config.toml
num_key_value_heads = 12
vocab_size = 512
norm_eps = 1e-06
qk_norm = true
bias = "all"
init_std_o = 0.00739
lr_head = 0.00594
warmup_steps = 571
decay_shape = "linear"
batch_tokens = 32768
max_seq_len = 1024
MLP neurons of a small language model. Each row is named by its layer, matrix (up: input weights) and neuron, and shows model dimensions 80-175. Each number is 500 + 25 x the weight over its row's rms, rounded and kept within 0 to 999. Numbers have three digits each.
Before each neuron's rows, "fires on" lists the tokens most often at its 100 highest values on Wikipedia text that the model never trained on; "fires in" lists the words (lower case) most often at its 100 highest values on Wikipedia text that the model never trained on.

fires on: " on", "or", " for"
fires in: "on", "one", "only", "information", "for"
L7.up244:486428523488525525526549501519552500528530476478480550504508497506505490500522499509427505509476531480449504497539514526523489513483458451493517497495499449483516528500501462500520472552518473527497540526523487529508457479517505445493512490491511546552467520488457497493519542470508524510

fires on: "en", " and", "uc", "er"
fires in: "and", "producer", "opened", "open", "operate", "produced"
L7.up726:479506534454521522504531519518490479517516486538476519506517512496509564506485492467567524463489454505506492498485517505478482491479543487479526528463536490519499490455510475517502492538458500495506466540486542487464474535528518510498519505531468477495535515502494487505509472468457522495

fires on: "ol", "art", "e", "ow", " s"
fires in: "party", "power", "people", "politician", "poland", "policy"
L7.up159:514525487457516535501505468523500545518547506506514549521501485467506525492559527561529485493504486498501496544447508478473492532495515507483504477494521508479510497442500502484513477565507541454507528491554475475497469480508480497475496527529465480474499498514480477466491545467517520457

fires on: "an", "iv", "it", "ed", "ct"
fires in: "american", "university", "united"
L6.up845:509437576540500494503510468493505496533520509509530488497503487509507505485502526498447489470502510543491490479480500508524495566493463510501487506490534509476470492516466513509493529498474504495546490551518518464546516472500506549484509500514481517532495505512499476469547440501493488515

fires on: "it", "ed", "nd", "ac", "os"
fires in: "united", "university", "joseph"
L7.up413:488452513512542527498515474485510489529476520493538506512492468504511466472510476494474484456490490485447521464520510500519498510495451485475481530475496477486526502524499523494491505519498484515491520532528459481526502447527514495503525487539480510521496483528528488495520543487505503533

fires on: " as", "ran"
fires in: "as"
L6.up72:490500499525496516496501550484503500515530528543503490472508511522493508481493518507505518486438547505537492471536508477546464506478492506495476445503527459490518479516525511482510516484516465505545472470482573491523514495493482497483516484521498488503498499507494482506489525520513507519

fires on: "re", "or", "e", "her", "se", "s"
fires in: "three", "other", "house", "horses", "history"
L6.up858:495536495464516519550501483530522472463508462476511487482483493468525492441510463497432516526519478556498492525464513549480490515530523478486516502504501496515522510524479513495504522504455528413501497502477481451499464521475545498474491515490567491485536494511480497484524480495522517495

fires on: "e", "her", "ue", "ge"
fires in: "one", "three", "other", "due", "blue"
L6.up289:449505507468490556529501502518543522493538502475497495464478481488513468458514457479492472468512486498495479525495513550451487524503508470482531492486520525486504527504481526500521478530462503459504530487524514500501448514537540480482508430516535518469522492497459492450518477494545514494

fires on: " and"
fires in: "and"
L2.up3:443522539539497501530565506502505489530506490548538481470519515477501515509487504483483515487527495508501486480509506523495466439481531511498532533444490487540514494490485489536502493514466495503496512519503524517496504495490570488481467501522448513498531480473481509498492459487496553526

fires on: "e", "ak", "her"
fires in: "one", "three", "oak", "other"
L6.up268:477475497487470551505456532509516486496520501470557497488474466483509491474487474493506502485518471511533486492491525531476491478567467501475527472493523536493519504525493533478526506526473540486510496516564497478462469470516554518471482451488520549469538519449481483460496487494536494476

fires on: "as", " as", "ra", "en", " s", "r"
fires in: "season", "contract", "as", "construction", "released"
L8.up50:529460466511513509489502541495506511519543489520499497488503489495509489495474528474522527517496464492483476501524506518515497512494494457497530455516485486502506481488502527498515530500469478504522431478525515467485490542546493496501537487486527491494501530511458467488480489521507524484

fires on: "w", " w", "ter", "t"
fires in: "after", "about", "between", "away", "award"
L7.up705:498500538501527510529508455506521478497539525514509528510500507496506516514469503518498533478514512505486479492511504518478508513520497497487512526492492480515475502490496451495490507486532480472478453543534506483510479521552532479515496501530464511469515495478489497443557519495488535463

fires on: " and"
fires in: "and"
L2.up593:478513542545492533537550520507505511541504497550511494456508513473501491502474523511484524472519473487468492485498511513477479454485531538470491512431491481523508456458501480536512483541478502507542527485518527491479526510503551495473449488501451499522546469468501507503484493489472535527

fires on: "d", "p", "b", "f"
fires in: "producer", "produced", "production", "products", "property"
L6.up620:485502463481507533508529498510479478494560518514523584501482475500513471526564510508476530567501494500493478512508507518493532498526514531453474488503493527490500511437540509470518460501442481519500489507517488498489481453542508501494505468484496500500529526467488492490532497465508529491

fires on: "d", "uc", "c", "u"
fires in: "produced", "producer", "production", "products", "produces", "process"
L6.up923:444479517461493549543494536531515476468529462502485538516511518523507523490522471506527533581500493477479483521524507505484514486490532503489519488497531485495536501498488489479542502556440505474493485478485482516497498548534448471499516521526494496496542521472510472526506479464495502509

fires on: " and"
fires in: "and"
L2.up673:442516519538498477517565502509487501539542496538517482488510528478495513518500489500460536452509486480484488469501511534514490438506512526502493533454508511526527533466489478555521480548470508500500474515508522522481483481514550529470466498517474529472541514477470498510509467484484552516

fires on: "gh", "an", "i", "at", "am"
fires in: "through", "than", "while", "though", "what", "thought"
L7.up955:484524509510507477526517492504537461518479513556511474489515525456507503456464541485459488497513532512494477488496508527484530441519515455490510452498513488493493517516474498479514513507493547483518475457507511488525522517458507478524478497492475480453476523549507497504495501493518526522

fires on: "t", "n"
fires in: "it", "into", "introduced"
L9.up199:565437513498512499505505466521494497503544518517525468510475485463499517471481496507525490438486528537530429471492502467541511493517496492474481484498487503510505474532511499508486529493487491520485468521483502459527465476550548497499517468526480508515503491513472492519547479508499502485

fires on: " is", " as"
fires in: "is", "as", "island", "assists", "issue"
L6.up443:548473511502495533541464492537512502518520533541484474493500500475505455535491535497522526529449533492501474510526505513535436475484484517507503475492555485495524499521498497493516493507497481475503430497502470501535466484484506520454491518486529499464482498478477494511472491493497532482

fires on: "w", "f", "s", "al"
fires in: "award", "after", "away", "awards", "african", "awarded"
L7.up453:488456528490523509527486466495503466530523508508519529495473507488503473500541581522496532504466541496494490503522521471490496500561481492517487480490543488509492511475505496480480488516445504482520496512527524514506507480521501504484498472538482508476476523489496496455499556480524536504

fires on: "ed", " to", " of", " was", "l"
fires in: "to", "of", "was", "from", "and", "attended"
L9.up809:467494527481467476494532490478495488520482548558519494466532510498506546490482531479568521456531529501543457490504508502531506480529512495481530506489465484470541480508498505497523494525506503493519516491515532513550500503553509532502477479508502453466498502502474499489477486467511553520

fires on: " for", " com"
fires in: "for", "company", "former"
L2.up889:497487503502502465524535462504509525521517474486483508477498497479500489503485513499431506467512522486437490484488516505445527511501466457521482496550492493513520486475469505451509490533531501475499529503525436527451476468515562485456485476547558492521491520496498515539478516480522510526

fires on: "n", " In", "ter"
fires in: "in", "after", "on"
L7.up406:507462486504511457468506534535512490527502550498525526492475497482496489465456486538472476516475514508504471508506486545465508486516468501468474517453486509475497502506525509473515495532503491517528494469521539507502491490518530500441461479507456509434486487494517495511573487470525482500

fires on: " for"
fires in: "for", "former", "form"
L2.up82:497455533480510461524523463503512533531492501490475540461512498493506495553483535482452519514500529488445490484497513519482493497470481464525465516549482484523507494430480509480507489551504487464491488506523455518468490486494531511474465492570511492539497504480503512549514534490490523538

fires on: "an", "he", " A", "ld", "e", " a"
fires in: "can", "she", "would", "a", "must", "has"
L9.up54:490500483521507492503514490558490481495507515527497533465497514486508521480521486474538475522518542525513459463523526514502432531509510488493505474475519470513522458545484522480499489484510498525487477533527506531457484520478488508487502492543495530485478553461505505488529467506519498489

fires on: "d", "f", "res", "ol", "and"
fires in: "producer", "produced", "professional", "production", "candidate", "president"
L9.up512:510499506459477520492558533503515490553497465483521557517485488501516476476516509544484500541538497502431516502491520520531530529509487485510499500486483496466497521486503516493542469567500508508540503503491455477470465447474497499476510496510510533483472527525491479520513485454482533507

fires on: "a", "n", "h"
fires in: "on", "this", "one", "daegu", "daewoo", "taipei"
L7.up405:533450462440470448499526481510493491511510494534579553531494460472496504512487500488549495478488540505480499475484527541507492497497462487480529474512481487479512521494545483493530450521512488504513502497534500496481462465513508483447467508507485510484523505493488499488536505489531501486

fires on: " for"
fires in: "for", "former", "form"
L2.up322:516488513516531484510531470497466498515504521509452519476494483460503506488495507490476524494498531497450499513496516503481521484444469475530499510561489487472506481473524509506486486542534500476503505496510486537491455464518536532529497532535508498538478512459477500570519516498456520516

fires on: "art", "re", "ut", "ow"
fires in: "part", "party", "parts", "previously", "participated", "power"
L7.up40:503485460483482480490516470533517506510511532517498482543523481467512528522509543524536508532434530503498496497521506474542514532512475516496515513524526519452539500477541507488529475534521524501531491513527500504491485519520496509490491494498493439520517541509472483515540480497499510463

fires on: " the", "u", "a", "p"
fires in: "the", "production", "products"
L6.up938:504468473487505551506463532504458472501568517493516508526485495501505532508493492425431486513511504502522491520513533498491534516512507518479452497498506504505541496504538508520488503549485492501453460532503434503515490453491512486460520499522545498510477501519525493487533467491502512500

fires on: "t", "e", "w"
fires in: "use", "until", "into", "appointed", "june", "about"
L8.up404:481507553537506511527501475483509488516501522530494497493514486452513554471503540534516512458493521533554485454521491497524502482523507528495496539439513496478504528535491491507461547491553508505484531564548547480507495462523536508501518492498473497497529497467506487451536481525546498464

fires on: "is", "im", "re", "id", "er"
fires in: "this", "time"
L6.up148:487506469466500495521486513532483474517520404461470499497509490489512462510504493462522471477530471533481490523527524510480554524521464495470483524495452503515528509502485510490508459530499554517486474493482533511526461454487537473498465474486541491499447521492495499494489477474513507481

fires on: " a", " his", "mer", "ld", " or", " h"
fires in: "a", "his", "former", "would"
L8.up351:472522524501537523510490514506477474508458544519527508493487472461507498458559471489539488434530515563476482460500524490493451517492505522456514454494509453525513505512516506469510477499490502513455503493489522491459474494506532496513482482520494474498520500525504516469462512495474553496

fires on: " as", "ound", "res", "ing"
fires in: "as", "foundation", "freshman", "founded", "found"
L7.up675:509452466530500533526465520507522478521539516540521517493472515487507469500504582487489501482459540500512466504527502501513519502519489461492457459481501491494525500474486497502515501549548506573504481483516499501485448494482488472527498505477490471504480475478489486502492562476505528510

fires on: "th", "se"
fires in: "south", "these", "house", "north", "athletic"
L6.up102:541506495472526503508508496504497507486501485500499500509468495471502460514509493534511491484511531522500484503460509479467513529508491475513522502464521497480485503501505487438514487504457448479501500567511491525499475453473510489488478511461464516466540497511535496500504508497508504497